{
  "n_layer": 12,
  "d_model": 1024,
  "n_head": 32,
  "n_kv_head": 32,
  "head_dim": 32,
  "d_mlp": 4096,
  "vocab_size": 30999,
  "activation": "tanh_gelu",
  "norm": "layernorm",
  "norm_place": "pre",
  "norm_eps": 1e-05,
  "positions": "learned+rope",
  "rope_base": 10000.0,
  "rope_fraction": 1.0,
  "qk_norm": false,
  "attn_scale": 0.177,
  "bias": "all",
  "tie_embeddings": true,
  "parallel_block": false,
  "init": "normal",
  "init_std_qkv": 0.0154,
  "init_std_o": 0.0,
  "init_std_up": 0.0154,
  "init_std_down": 0.0,
  "optimizer": "adamw",
  "lr": 0.000566,
  "beta1": 0.95,
  "beta2": 0.95,
  "weight_decay": 0.27,
  "lr_head": 0.00483,
  "warmup_steps": 206,
  "schedule": "wsd",
  "decay_fraction": 0.906,
  "decay_shape": "pow",
  "final_lr_fraction": 0.0,
  "batch_tokens": 131072,
  "seq_len": 512,
  "doc_mask": false,
  "train_tokens": 820400000,
  "steps": 6260,
  "dataset": "wikipedia_en"
}
MLP neurons of a small language model. Each row is named by its layer, matrix (up: input weights; down: output weights) and neuron, and shows model dimensions 768-863. Each number is 50 + 12 x the weight over its row's rms, rounded and kept within 0 to 99.
After each neuron's rows, "fires on" lists the tokens most often at its 100 highest values on Wikipedia text that the model never trained on. A number after a token or word is its count.

L3.up1490:71 62 43 51 50 34 40 36 44 56 58 50 32 50 31 49 70 53 46 44 55 40 49 46 50 42 29 59 66 46 57 55 71 42 35 42 73 49 51 46 42 33 59 68 61 34 43 69 33 62 65 44 63 19 44 59 48 55 46 49 45 40 27 33 52 48 81 54 74 54 35 55 61 25 66 34 51 50 53 44 34 59 41 24 51 65 35 38 53 43 37 48 60 55 48 56
L3.down1490:32 30 48 65 39 61 47 71 54 56 53 50 34 36 47 44 41 66 38 51 19 69 50 74 53 35 60 43 75 37 67 35 50 26 54 32 45 46 44 46 65 58 23 50 63 52 22 50 57 48 38 43 42 65 45 38 61 70 47 60 67 38 52 75 59 37 43 32 38 53 65 55 68 51 35 47 38 39 73 50 67 53 64 59 65 57 55 41 46 41 54 54 72 58 58 67
fires on: "os" 22, "at" 14, "ot" 13, "ou" 8, "and" 5, "in" 5

L3.up968:47 59 36 80 53 56 22 53 60 62 42 39 68 36 21 74 38 60 20 64 48 42 55 59 53 73 55 49 44 61 37 51 66 54 42 49 69 40 62 59 33 47 42 47 39 47 59 34 45 77 36 66 45 63 38 56 54 59 48 59 39 67 66 27 47 48 52 16 39 26 59 38 40 49 44 42 34 51 32 44 55 49 57 50 49 51 44 31 52 80 48 71 38 35 58 68
L3.down968:22 50 38 66 46 51 64 55 49 57 68 63 46 32 37 45 65 47 59 72 51 76 56 45 44 55 68 53 62 61 40 53 24 60 48 62 41 37 47 42 47 48 50 51 43 58 47 52 38 59 34 73 85 56 51 25 38 73 37 36 43 33 47 43 57 68 67 48 48 72 50 63 61 42 68 59 35 50 49 56 53 36 40 54 23 55 41 62 42 44 51 55 59 29 49 64
fires on: ";" 52, " of" 10, " at the" 9, " at the " 5, " for" 5

L3.up1426:55 70 62 58 56 75 18 69 42 42 36 53 42 39 48 52 47 50 43 61 48 35 58 55 52 60 46 47 43 65 58 30 49 49 76 35 46 59 55 50 52 45 70 55 33 48 53 57 26 47 31 52 43 54 54 48 38 50 48 48 40 42 32 38 41 47 29 57 55 50 59 42 66 39 55 59 50 68 40 50 54 39 55 40 46 67 51 50 66 35 55 50 52 40 56 38
L3.down1426:48 61 53 53 41 42 35 48 65 29 35 28 65 37 64 33 40 53 42 36 42 55 56 49 43 50 58 48 60 64 54 39 40 33 61 27 48 36 61 64 57 37 45 42 70 70 58 50 30 50 46 32 41 76 39 63 38 43 57 42 58 43 66 58 52 79 38 60 51 75 51 31 48 42 62 57 53 58 34 53 42 42 62 71 75 46 64 35 50 59 63 36 55 46 54 48
fires on: " of the" 32, " in the" 7, " und" 6, "-" 6, " and" 4

L3.up2762:48 68 36 56 57 45 56 48 50 49 36 31 55 80 62 49 59 51 63 55 37 18 41 56 51 53 69 64 71 60 54 70 65 53 54 53 63 51 74 52 65 41 58 52 57 75 68 39 42 49 57 43 56 31 59 59 37 13 49 61 39 45 35 35 65 51 46 57 43 44 47 45 56 53 37 48 46 16 39 30 64 44 46 41 51 50 41 64 62 60 52 49 78 28 59 46
L3.down2762:34 75 50 32 44 47 52 82 51 48 54 56 24 81 46 54 54 58 50 45 43 40 47 40 44 54 45 51 41 40 69 39 42 58 46 38 72 74 64 44 65 41 54 69 57 41 59 57 42 33 63 41 67 58 61 71 29 27 34 62 50 48 57 58 42 52 48 49 45 51 35 51 55 42 46 47 53 58 69 27 61 43 46 70 62 41 34 49 55 45 43 20 50 51 47 59
fires on: "s" 24, "ing" 17, "es" 16, "s " 4

L3.up357:45 49 52 47 66 59 56 59 43 70 42 49 50 57 45 19 71 44 57 64 37 50 69 60 61 51 46 68 41 47 59 36 72 37 50 47 77 30 58 43 81 59 46 57 53 55 61 40 48 50 35 38 44 32 53 50 64 51 45 54 34 52 44 41 56 33 42 44 40 57 57 33 66 53 66 32 57 46 54 45 50 44 71 28 46 36 41 80 58 48 55 53 62 79 72 55
L3.down357:57 61 56 43 74 44 58 63 53 59 23 56 57 38 53 33 72 41 68 50 41 50 44 50 50 53 49 53 79 45 29 56 44 38 60 29 47 54 60 50 40 44 36 72 63 53 43 58 46 56 50 28 67 61 55 35 28 50 48 54 32 71 40 47 36 54 41 59 23 25 43 39 38 64 51 56 33 62 38 66 67 24 44 28 44 51 47 58 42 35 59 42 54 54 43 52
fires on: "ap" 15, "aps" 11, "et" 9, "g" 8, " mi" 6, "reg" 4

L3.up546:38 69 52 37 55 75 43 69 68 61 27 47 45 51 44 73 73 65 30 59 36 53 43 49 69 35 52 29 63 65 50 41 45 46 55 47 63 56 43 43 54 52 44 65 28 44 55 43 21 44 28 64 51 33 56 63 40 55 51 47 44 50 56 53 34 58 62 58 69 36 69 25 43 56 80 65 64 41 55 38 47 35 52 57 30 48 44 65 60 39 61 59 42 48 55 62
L3.down546:42 65 87 46 57 66 33 56 57 66 15 41 28 39 52 54 51 50 59 40 24 47 21 47 54 60 40 62 69 56 64 16 58 45 73 79 42 50 62 62 66 53 69 23 52 50 36 47 32 44 30 52 54 34 56 62 40 40 52 45 52 38 41 38 63 43 55 62 61 47 54 11 36 57 48 65 56 34 63 45 53 50 50 43 34 44 51 66 49 59 39 48 59 54 54 58
fires on: " –" 45, " -" 6, ":" 6, " record" 4

L3.up2652:60 60 34 41 57 62 48 42 62 47 27 30 43 33 35 78 34 64 63 60 47 49 44 49 89 35 37 46 41 66 49 49 55 51 51 46 64 61 37 53 47 44 69 51 48 67 63 25 34 55 43 39 53 41 33 63 67 34 43 58 37 66 63 40 67 60 59 69 35 57 46 31 42 44 63 29 57 44 73 38 40 53 20 49 31 35 48 63 51 40 57 49 31 39 25 72
L3.down2652:59 46 55 35 46 34 53 35 35 64 37 54 58 45 39 30 55 50 41 50 59 48 36 26 55 56 54 49 53 44 50 53 60 46 53 52 55 51 39 37 61 37 51 58 57 39 25 33 59 64 56 42 39 53 57 63 48 57 57 37 49 60 66 44 54 57 27 49 34 25 44 53 27 43 53 43 52 45 64 40 50 55 53 51 46 42 58 61 55 39 58 56 51 69 13 31
fires on: " T" 80, " K" 5

L3.up2260:49 45 53 67 75 57 52 39 51 48 36 41 41 76 60 59 59 49 41 47 71 34 47 72 52 51 48 70 55 48 61 48 62 54 43 39 65 53 49 58 51 58 53 61 31 46 63 54 46 51 60 33 53 58 59 49 57 69 25 51 47 67 33 46 81 34 48 65 57 50 71 26 44 65 49 50 42 57 33 54 48 23 59 44 65 69 71 63 45 43 35 66 81 69 56 41
L3.down2260:44 53 44 61 44 50 53 60 47 59 53 55 49 44 58 67 69 63 77 61 66 51 37 55 50 41 63 65 59 52 58 57 39 43 40 50 51 71 50 52 43 62 63 41 48 54 57 69 40 45 72 60 77 48 62 46 51 38 24 57 59 41 48 61 26 43 53 43 61 58 49 42 33 38 28 58 43 58 60 40 63 42 50 42 19 46 39 57 45 42 32 38 54 63 59 57
fires on: "f" 27, "l" 21, "b" 18, "g" 8, "x" 4

L3.up2209:47 42 61 52 73 47 60 42 51 59 46 61 51 78 46 35 58 42 48 51 22 43 30 58 75 44 60 31 37 38 42 21 51 55 63 43 61 40 79 44 42 43 56 61 64 50 57 33 06 46 31 44 52 43 52 59 71 46 47 64 39 30 56 53 66 49 40 56 68 77 39 51 49 50 53 33 55 52 46 32 65 53 77 47 38 52 57 67 49 28 29 42 72 53 69 48
L3.down2209:65 49 47 54 64 62 39 54 37 51 43 27 44 42 56 44 42 51 58 52 55 64 58 45 70 40 42 39 45 52 34 52 44 45 42 63 57 45 27 52 29 48 41 49 75 48 56 53 42 48 79 61 76 70 57 38 44 44 39 45 41 52 43 67 36 48 50 58 50 50 33 40 18 51 58 57 40 50 51 54 49 43 53 57 51 67 27 60 51 52 59 42 49 28 34 58
fires on: "et" 15, "ac" 12, "-A" 7, "ig" 7, "un" 6, "bi" 6

L3.up1356:60 54 44 48 62 63 62 39 41 71 43 51 53 59 34 55 51 69 56 41 48 52 63 48 79 48 49 58 43 55 56 51 38 74 59 71 54 40 29 39 74 59 68 52 40 66 51 48 42 51 40 43 52 25 50 70 55 59 45 34 36 61 61 47 40 55 40 52 54 58 44 45 28 45 56 52 55 46 48 31 39 54 37 50 44 50 56 62 57 47 49 48 53 62 34 50
L3.down1356:50 31 41 33 44 43 41 44 43 33 52 26 31 48 55 46 53 18 57 63 57 48 51 42 33 57 30 57 40 59 55 46 38 16 72 31 50 49 49 42 55 31 35 44 53 40 41 45 39 62 31 53 41 54 61 65 50 53 63 42 83 68 57 37 48 64 40 56 50 50 47 43 28 51 48 55 53 61 40 63 50 49 49 66 33 44 59 62 52 55 40 48 51 47 42 40
fires on: " W" 28, "w" 8, "W" 5, "; W" 5, " T" 5

L3.up1392:50 61 22 51 69 53 49 58 49 61 45 49 36 45 46 52 48 67 73 68 45 18 54 39 70 48 40 38 49 56 47 64 42 55 45 56 24 45 46 67 46 50 39 45 25 81 55 46 50 52 50 47 64 44 61 49 53 48 46 55 49 48 44 53 42 47 58 67 53 51 45 35 33 52 25 14 56 39 30 47 52 39 43 37 63 57 43 35 54 69 58 50 51 59 61 53
L3.down1392:28 54 55 48 45 63 38 44 43 25 51 29 38 37 63 51 45 47 48 61 31 42 45 77 53 49 46 62 54 54 63 50 53 57 37 30 69 56 57 63 67 38 42 51 25 63 41 70 66 58 91 51 34 23 38 57 30 37 74 60 49 38 58 48 53 66 48 47 30 43 65 63 47 68 57 44 56 44 50 59 36 33 38 56 49 41 47 33 48 52 41 55 46 52 39 60
fires on: "ing" 19, "2" 11, "1" 10, "0" 8, "–" 5

L3.up2566:44 55 42 45 54 59 52 64 60 45 28 64 39 58 44 44 61 49 35 43 50 61 68 56 55 67 55 34 51 62 49 55 62 51 53 44 47 37 51 50 66 24 45 38 56 53 63 26 46 37 23 45 56 36 51 56 35 39 48 61 49 44 35 59 57 46 53 46 53 50 48 31 50 61 62 46 40 32 50 34 49 40 33 63 53 36 51 35 45 58 50 57 63 53 60 41
L3.down2566:46 63 34 51 80 58 51 65 39 55 20 61 48 41 58 46 45 42 53 71 48 46 65 55 49 60 59 50 64 58 63 52 63 45 53 59 51 54 50 60 55 44 56 29 37 60 62 45 39 27 51 36 41 45 49 51 51 53 57 38 45 50 51 33 41 51 47 35 52 41 55 17 48 50 69 50 53 52 56 46 60 41 59 49 62 47 53 41 52 61 41 49 97 44 53 49
fires on: "P" 33, "p" 7, "a B" 5, "R" 5, "alia" 4

L3.up848:49 66 38 47 57 72 43 54 60 52 45 25 66 56 42 75 48 49 48 57 50 52 55 45 71 46 45 65 35 31 45 44 39 75 50 50 58 76 46 57 58 42 65 43 35 38 55 30 28 33 47 36 49 51 51 58 71 47 24 46 43 44 49 55 49 56 51 48 52 57 61 40 43 42 70 52 44 46 48 38 42 53 36 53 41 26 45 56 47 61 49 42 42 69 42 61
L3.down848:58 35 45 56 49 57 67 36 46 63 38 32 45 46 49 44 59 57 31 53 59 37 56 41 45 66 64 50 61 71 69 42 42 51 67 50 62 45 49 57 44 46 60 50 59 57 54 56 65 85 66 45 45 64 56 77 59 55 38 46 58 56 62 54 48 59 23 45 51 61 67 31 36 27 52 34 58 52 52 55 51 40 58 63 42 55 68 58 50 49 63 47 54 63 64 39
fires on: " G" 31, "at" 8, "ath" 7, "är" 4, " (aged " 4

L3.up3580:43 59 46 48 72 59 58 35 43 68 30 55 61 45 53 56 58 48 65 52 42 65 61 49 41 51 49 53 40 48 63 50 56 56 72 24 44 49 47 37 54 61 42 48 31 51 63 66 54 54 38 61 53 33 24 40 49 39 26 45 52 46 44 31 52 28 50 35 41 14 37 37 43 53 46 37 44 58 79 46 51 35 47 41 59 50 66 30 35 35 50 35 91 62 42 42
L3.down3580:41 48 65 61 62 21 33 35 43 69 21 66 33 51 50 61 51 66 52 55 71 56 67 67 45 47 62 42 51 40 43 36 39 31 52 57 29 69 47 25 48 56 45 77 52 65 86 37 48 71 50 48 54 60 32 33 55 40 18 56 60 59 57 51 58 45 52 59 40 37 63 29 44 36 47 40 57 43 56 60 41 35 55 32 31 59 56 43 27 60 58 47 46 53 54 61
fires on: " by" 26, "." 15, " The" 6, " m) | " 4

L3.up1646:25 51 60 59 62 61 40 50 45 49 27 44 36 47 48 38 56 53 34 58 41 49 48 60 45 50 65 28 57 57 54 52 54 52 57 51 59 43 60 44 53 55 50 59 51 63 62 36 24 40 40 44 56 44 54 47 61 64 54 52 41 52 45 39 64 25 62 64 37 48 54 35 57 47 65 47 62 58 70 57 49 37 73 47 39 47 47 58 28 45 50 55 45 34 55 61
L3.down1646:71 34 50 58 67 43 52 36 46 62 21 25 45 42 48 56 42 61 77 63 68 53 56 46 37 31 66 36 73 44 44 23 51 58 73 42 59 49 49 50 48 63 41 51 31 47 57 44 61 79 44 51 45 40 40 56 35 67 47 39 66 42 41 58 55 45 58 62 65 61 60 22 63 43 58 38 66 39 48 57 49 28 68 46 47 57 51 41 54 42 32 24 47 41 56 46
fires on: "est" 24, "our" 14, " title" 12, "ant" 11, "or" 10

L3.up3279:36 58 62 68 87 63 24 34 49 61 52 51 31 47 54 58 62 43 57 44 53 37 50 48 58 55 41 56 45 48 52 63 35 55 42 45 50 54 52 56 51 60 60 36 41 52 46 50 44 50 40 35 68 21 27 40 42 54 72 39 19 38 51 23 57 51 49 44 55 51 55 54 47 51 57 44 56 70 23 62 40 64 55 24 52 53 52 33 65 66 54 65 57 73 50 50
L3.down3279:52 52 47 54 57 40 57 44 58 46 54 59 63 35 69 41 59 48 37 43 49 21 61 53 36 68 57 54 56 83 51 60 35 47 63 36 47 32 58 61 43 49 64 47 51 45 44 50 56 56 47 48 39 49 64 64 47 56 50 66 43 58 35 51 36 33 58 45 40 60 44 59 31 45 50 41 30 64 73 71 54 32 44 62 48 40 35 34 48 59 50 59 31 30 59 49
fires on: " and" 40, "k" 8, " &" 7

L3.up2373:59 59 47 46 51 47 69 31 41 59 52 67 45 59 49 26 63 72 67 68 54 44 44 53 50 50 47 64 30 52 55 32 47 47 83 45 54 59 32 47 39 71 58 62 44 40 57 49 56 55 67 60 62 27 48 49 50 29 48 50 40 52 30 36 39 63 64 38 53 46 48 40 44 38 19 63 28 40 82 35 43 47 67 46 47 24 46 43 51 34 57 32 70 68 65 56
L3.down2373:47 53 50 45 36 60 37 67 33 60 45 54 48 43 27 57 46 51 43 53 41 54 42 56 54 62 68 39 47 51 61 61 53 39 42 48 50 59 74 64 74 51 45 46 30 40 48 65 34 28 38 45 52 52 36 65 67 38 54 51 38 53 43 58 56 54 63 31 30 34 63 55 36 54 47 37 43 37 34 48 55 36 65 83 54 61 56 52 48 31 50 18 52 51 49 29
fires on: "id" 16, "et" 14, " express" 11, "st" 8, "ic" 8, "ot" 7

L3.up2576:58 58 44 51 58 58 31 64 48 61 32 54 23 46 50 55 53 51 32 61 42 44 39 45 62 39 66 39 68 61 48 61 47 48 54 42 65 61 55 31 48 44 42 41 39 60 57 46 56 34 49 43 47 30 50 42 63 66 68 60 52 77 64 38 51 23 61 45 56 45 50 37 46 53 67 21 48 53 44 52 55 29 45 65 58 81 53 57 57 62 44 55 54 49 70 67
L3.down2576:37 61 70 65 44 53 58 77 52 65 14 37 11 42 46 44 29 49 51 49 67 61 52 51 58 54 62 61 50 38 51 39 55 49 48 58 53 47 54 45 48 55 62 20 63 71 56 32 67 40 31 47 56 17 61 38 42 52 47 32 50 47 47 41 75 57 58 48 57 61 46 11 41 37 67 50 51 70 53 45 47 59 39 71 44 67 39 60 49 59 44 46 59 49 54 68
fires on: " =" 38, "," 9, " case" 6, "e" 5, ") =" 4, "k" 4

L3.up1027:42 53 50 53 67 54 56 32 51 50 41 54 43 72 62 76 79 35 49 54 48 36 53 33 56 42 47 36 50 41 47 34 59 54 42 67 60 38 74 33 52 65 72 45 77 52 64 41 52 47 64 34 57 46 53 63 49 38 37 49 41 47 66 29 55 65 47 56 50 34 45 30 48 40 57 31 35 55 54 62 46 40 48 61 48 43 50 43 33 66 35 58 55 49 55 65
L3.down1027:50 43 35 47 45 33 58 48 53 40 42 47 48 51 36 14 63 55 60 62 39 59 36 37 64 54 51 50 60 48 47 57 60 55 36 60 60 44 46 80 56 57 55 64 45 63 63 40 55 54 61 69 31 72 47 59 51 57 58 60 44 45 46 64 60 54 18 39 33 48 71 60 55 52 42 36 54 20 52 34 72 30 61 64 60 71 48 48 47 54 62 28 38 34 53 64
fires on: " " 31, " |  |  | " 13, " of " 6, "ing " 5, " $" 4

L3.up1833:45 82 53 56 49 66 58 45 66 61 53 53 49 43 47 37 54 64 69 71 45 53 56 44 48 48 37 49 50 56 54 36 55 65 50 45 45 60 53 37 34 15 60 51 44 28 50 55 60 40 40 67 49 61 20 55 64 46 56 51 44 60 60 44 36 45 48 60 69 48 52 36 58 46 66 45 58 34 78 40 47 42 61 58 54 64 51 50 51 69 61 32 52 54 45 72
L3.down1833:55 66 43 71 59 42 75 24 47 69 34 81 51 44 39 49 38 54 52 43 52 40 49 42 64 58 61 67 42 41 47 45 38 65 40 77 37 52 66 61 43 49 49 49 68 42 64 44 50 65 61 51 30 41 58 45 53 47 35 68 58 55 74 56 51 54 43 65 58 54 52 39 58 64 63 52 53 54 42 54 53 69 47 73 31 30 65 60 47 36 48 50 42 41 33 27
fires on: " / (" 16, " ft " 13, " × " 8, "±" 6, "m." 6, "k." 5

L3.up1768:29 61 28 34 52 46 57 21 56 37 49 23 58 38 49 47 44 47 43 70 45 37 55 52 51 58 46 32 48 57 44 46 50 60 57 35 40 40 41 57 48 50 52 46 43 49 31 65 50 56 48 50 47 42 75 61 72 68 59 50 48 60 60 60 63 53 30 59 46 26 66 56 48 46 45 38 40 34 80 51 72 23 43 33 51 45 47 49 48 54 64 50 42 41 31 76
L3.down1768:53 76 37 55 43 40 55 50 58 50 63 52 50 48 37 62 50 53 62 48 61 62 66 34 49 56 66 41 46 47 48 31 21 47 54 41 56 45 67 46 48 68 42 44 27 40 64 79 66 51 33 79 69 47 58 37 48 48 47 39 73 47 73 56 32 56 55 42 57 53 46 77 44 61 61 62 55 55 65 56 40 43 38 52 72 63 61 54 51 56 70 40 35 39 55 57
fires on: ":" 19, ";" 17, ", with" 13, ", where" 5, " than" 5

L3.up728:49 54 58 44 62 57 54 34 48 64 38 57 51 59 49 27 42 50 77 35 48 15 71 40 45 66 57 56 47 36 50 22 66 53 63 54 54 53 59 66 44 41 47 53 50 42 64 51 50 59 44 27 45 37 47 55 55 57 50 47 45 37 55 24 51 45 33 65 60 43 46 50 64 52 55 56 42 44 72 53 63 46 47 46 55 68 46 46 42 57 35 50 76 52 57 37
L3.down728:61 47 40 48 35 67 60 45 52 43 53 47 62 64 53 69 48 44 18 48 37 57 63 72 48 56 51 48 47 59 48 55 38 21 59 53 50 54 50 51 39 27 25 43 62 46 50 48 62 55 38 53 45 69 81 57 42 70 55 60 53 51 43 64 34 25 28 52 61 47 51 48 58 51 51 66 50 60 42 52 43 52 57 53 52 46 49 34 78 57 61 50 53 27 65 53
fires on: "; " 53, " (" 22, " | " 19, "\n" 4

L3.up3901:15 49 54 39 61 59 45 56 50 54 41 67 58 36 48 73 72 51 68 53 41 56 43 49 57 64 41 60 53 18 53 37 47 49 43 54 52 55 46 50 55 59 42 45 53 47 50 52 15 48 46 54 58 62 36 48 46 49 58 42 67 34 47 45 39 41 45 45 44 52 57 46 60 63 61 58 48 35 65 44 41 50 56 36 60 56 59 68 61 45 58 58 55 43 54 56
L3.down3901:48 41 48 53 43 53 60 42 31 36 47 35 46 44 56 51 54 37 36 41 35 58 43 59 38 45 57 26 51 61 47 46 56 35 56 58 44 48 64 58 34 55 46 31 63 77 62 44 56 33 16 58 49 15 72 34 67 61 39 52 53 59 40 35 72 57 60 58 46 59 50 49 51 51 74 68 50 64 53 40 48 65 63 55 49 49 44 41 35 60 45 60 49 46 36 54
fires on: "." 21, "| Total votes" 11, "ol" 8, "ome" 8, "ah" 4

L3.up1654:59 49 36 59 65 55 42 53 56 61 48 51 43 52 32 53 39 61 62 77 44 47 65 49 79 47 30 46 32 72 57 53 51 75 55 22 63 62 33 61 68 54 63 53 48 60 50 50 57 60 38 28 54 49 55 45 55 60 45 46 43 50 50 60 57 58 37 41 54 35 48 45 41 50 66 53 30 48 50 33 50 68 22 57 57 41 38 66 55 67 53 51 53 45 28 46
L3.down1654:47 45 47 59 49 38 51 50 56 48 43 62 67 48 69 32 43 35 33 67 49 43 40 36 44 46 56 59 62 54 63 52 58 43 51 55 46 63 24 26 52 28 60 52 61 31 35 34 39 66 55 45 61 27 68 69 50 55 58 35 59 53 54 52 55 60 21 51 37 40 45 64 24 49 70 46 38 34 53 50 42 70 54 40 38 75 44 43 49 48 70 56 46 55 45 27
fires on: " T" 84, " t" 4

L3.up3154:40 52 43 47 71 55 23 33 44 58 51 48 46 70 54 40 50 43 66 60 43 28 64 58 35 30 51 48 62 49 64 60 54 57 63 41 63 49 50 41 46 44 53 44 52 66 69 46 45 49 68 53 51 41 45 53 31 48 71 46 15 54 53 21 61 45 50 51 52 36 33 53 41 83 59 60 51 53 39 60 69 65 51 59 73 59 36 53 67 46 39 62 69 45 34 52
L3.down3154:45 52 55 57 62 49 41 31 44 68 59 42 20 45 50 54 36 46 44 55 68 45 48 65 63 40 37 50 65 48 20 61 54 35 49 59 50 74 38 29 44 48 41 36 42 46 27 46 60 51 53 63 51 50 71 62 37 42 50 54 57 59 58 26 56 39 45 48 36 48 58 46 53 41 26 63 57 70 61 36 39 57 65 70 32 31 45 40 48 49 28 37 31 60 47 43
fires on: "ent" 14, "ic" 12, "c" 9, "ist" 7, " and" 6, "est" 4

L3.up1029:31 62 61 52 50 60 40 53 48 61 38 34 35 66 54 46 32 57 43 49 38 28 62 42 46 46 61 44 52 46 52 27 83 51 62 42 65 51 44 69 55 44 49 43 51 40 44 45 54 37 37 36 46 43 23 49 51 55 34 50 62 53 41 52 60 49 54 55 75 46 52 40 32 37 34 35 18 49 52 62 43 30 50 30 45 49 51 58 41 70 43 48 36 53 41 50
L3.down1029:56 54 62 48 53 36 43 54 64 80 22 55 56 52 42 51 45 40 59 71 16 50 57 58 64 41 53 46 57 47 43 49 54 32 49 58 60 58 49 68 58 42 56 57 43 61 63 51 37 45 51 43 51 59 37 32 47 43 49 46 62 65 54 42 23 49 54 42 43 36 47 12 47 36 52 70 30 55 65 49 55 60 44 43 53 56 58 41 38 61 49 54 53 43 28 62
fires on: " that" 33, "alt" 7, "sc" 6, "W" 5, "SE" 4, "SD" 4

L3.up3319:50 54 57 36 31 66 61 29 53 64 46 40 60 55 47 73 59 58 32 41 58 38 49 39 61 55 40 64 54 38 44 53 37 53 59 52 56 47 53 65 54 55 59 35 68 38 43 36 39 35 59 53 59 49 49 34 52 55 46 51 32 35 53 50 40 42 36 58 43 73 29 25 38 47 52 56 35 54 89 26 42 41 54 35 38 56 45 47 49 52 39 56 39 68 48 36
L3.down3319:47 45 54 47 62 39 64 73 43 51 47 47 46 50 50 67 35 44 47 39 47 41 54 51 48 42 54 46 59 58 56 31 59 32 50 38 49 41 24 43 47 74 47 60 56 66 63 41 54 58 27 52 31 47 44 51 48 71 42 58 45 47 51 53 33 66 56 28 54 54 54 56 56 58 62 56 43 47 46 43 33 49 37 41 38 65 55 43 50 36 38 29 29 55 33 58
fires on: "ah" 30, "ome" 8, "8" 8, "ig" 5

L3.up3:70 56 68 47 57 54 43 63 51 71 54 44 41 43 46 56 46 54 54 47 53 31 46 45 55 42 55 45 73 40 56 49 58 44 64 66 50 50 46 55 56 48 42 53 62 70 50 55 31 19 51 11 38 49 58 63 39 58 25 37 39 63 37 65 40 48 63 37 42 55 64 59 31 27 29 25 34 66 62 31 41 36 58 39 38 51 39 48 42 39 46 67 34 41 61 50
L3.down3:54 44 42 60 45 53 39 53 56 63 86 47 37 43 58 56 44 49 50 51 38 21 76 52 56 59 44 53 52 54 75 48 58 46 59 54 46 63 42 60 56 64 51 54 45 50 46 45 51 46 50 38 49 38 43 50 48 57 42 49 27 46 55 47 63 38 54 22 47 42 45 75 36 50 47 43 35 60 59 38 64 40 53 36 49 40 50 63 59 57 48 64 44 42 46 70
fires on: " r" 19, "th" 13, " st" 7, " Doctor" 6, ";" 5, " Cl" 5

L3.up60:31 45 71 37 52 32 34 33 61 46 56 55 21 56 43 49 48 60 89 62 48 46 37 36 47 46 47 42 48 32 52 29 61 76 55 33 57 63 45 44 62 53 24 60 57 52 46 29 29 65 58 30 39 36 49 48 42 63 62 60 19 57 50 41 61 60 65 47 70 44 45 45 48 28 47 66 39 58 51 50 48 64 70 32 56 62 43 66 39 52 39 40 55 58 46 56
L3.down60:67 50 42 42 57 63 56 26 57 53 43 36 44 40 53 49 40 49 60 32 65 57 65 55 42 52 36 58 48 67 24 47 53 66 45 44 55 55 44 50 37 37 61 71 62 66 51 51 78 63 59 34 67 46 50 54 65 36 67 47 40 34 50 54 41 10 48 71 55 31 62 41 50 56 33 65 44 65 57 43 60 48 68 55 49 42 58 38 47 45 51 38 39 73 55 48
fires on: "–" 27, "c" 12, "E" 7, "200" 6, "ML" 6

L3.up2305:09 73 75 58 65 71 49 41 67 63 33 50 38 55 47 43 35 46 32 51 39 35 61 51 49 47 59 62 47 43 58 51 50 58 54 59 47 56 34 48 44 45 59 51 39 55 65 59 53 34 48 60 52 59 37 47 54 45 49 59 48 29 19 15 44 66 51 53 63 51 63 32 39 57 60 43 57 64 48 55 37 51 47 44 54 64 41 55 32 52 28 56 50 56 47 58
L3.down2305:42 88 52 48 83 63 52 42 49 69 15 53 41 45 49 41 67 79 44 54 39 33 62 60 39 53 48 45 27 56 65 38 49 46 64 77 61 52 43 42 42 48 41 37 58 37 70 60 32 48 36 55 48 40 48 51 51 32 43 44 69 50 50 14 48 48 41 70 55 59 44 39 56 44 69 46 62 65 74 51 50 39 71 46 45 41 44 55 58 56 45 46 64 61 59 38
fires on: "\n\n" 24, "1" 23, "\n" 5, " of" 4, " for" 4

L3.up2557:25 68 38 39 40 47 37 57 51 45 32 50 48 54 57 37 41 57 48 38 48 36 70 32 40 33 65 54 57 43 65 37 71 57 65 48 36 45 57 44 48 57 52 63 44 62 50 54 67 32 34 36 60 33 47 47 50 50 42 48 51 49 54 34 72 39 52 45 51 31 46 30 44 40 41 49 45 54 54 56 48 36 52 59 48 48 34 51 36 55 33 50 40 39 70 45
L3.down2557:56 33 45 64 31 51 53 42 47 42 69 54 60 69 65 43 52 54 49 50 59 49 58 68 47 59 53 41 40 44 51 54 56 41 48 38 30 51 47 40 53 52 71 61 26 34 37 13 64 49 64 47 46 65 43 31 37 50 62 34 25 30 54 48 45 45 72 41 58 58 14 47 51 60 42 62 51 70 58 40 45 28 66 51 74 56 59 54 48 52 53 29 51 60 53 63
fires on: "; " 28, " in " 10, " more" 8, " to " 4, ", is a" 4, "\n" 4

L3.up2697:47 51 47 48 61 39 40 48 45 44 46 55 62 43 37 43 22 50 54 59 10 40 53 55 41 41 54 32 48 69 42 65 55 45 58 57 39 39 70 60 50 44 56 57 52 56 50 55 34 43 54 34 37 50 50 51 60 45 58 42 45 47 24 50 37 56 51 29 47 74 32 53 34 30 27 39 63 46 49 48 40 47 56 42 49 42 56 40 35 75 44 65 65 43 69 70
L3.down2697:36 56 40 42 46 56 44 46 66 55 54 70 46 50 58 40 42 44 46 40 68 64 73 39 63 57 59 70 42 38 56 59 82 40 58 52 75 62 39 69 47 19 36 48 48 29 54 34 60 54 49 65 57 24 47 63 21 64 58 48 56 59 44 54 61 38 39 70 34 66 58 71 41 58 72 33 58 40 36 46 55 54 41 44 59 46 44 53 57 52 22 34 74 49 58 67
fires on: "–" 90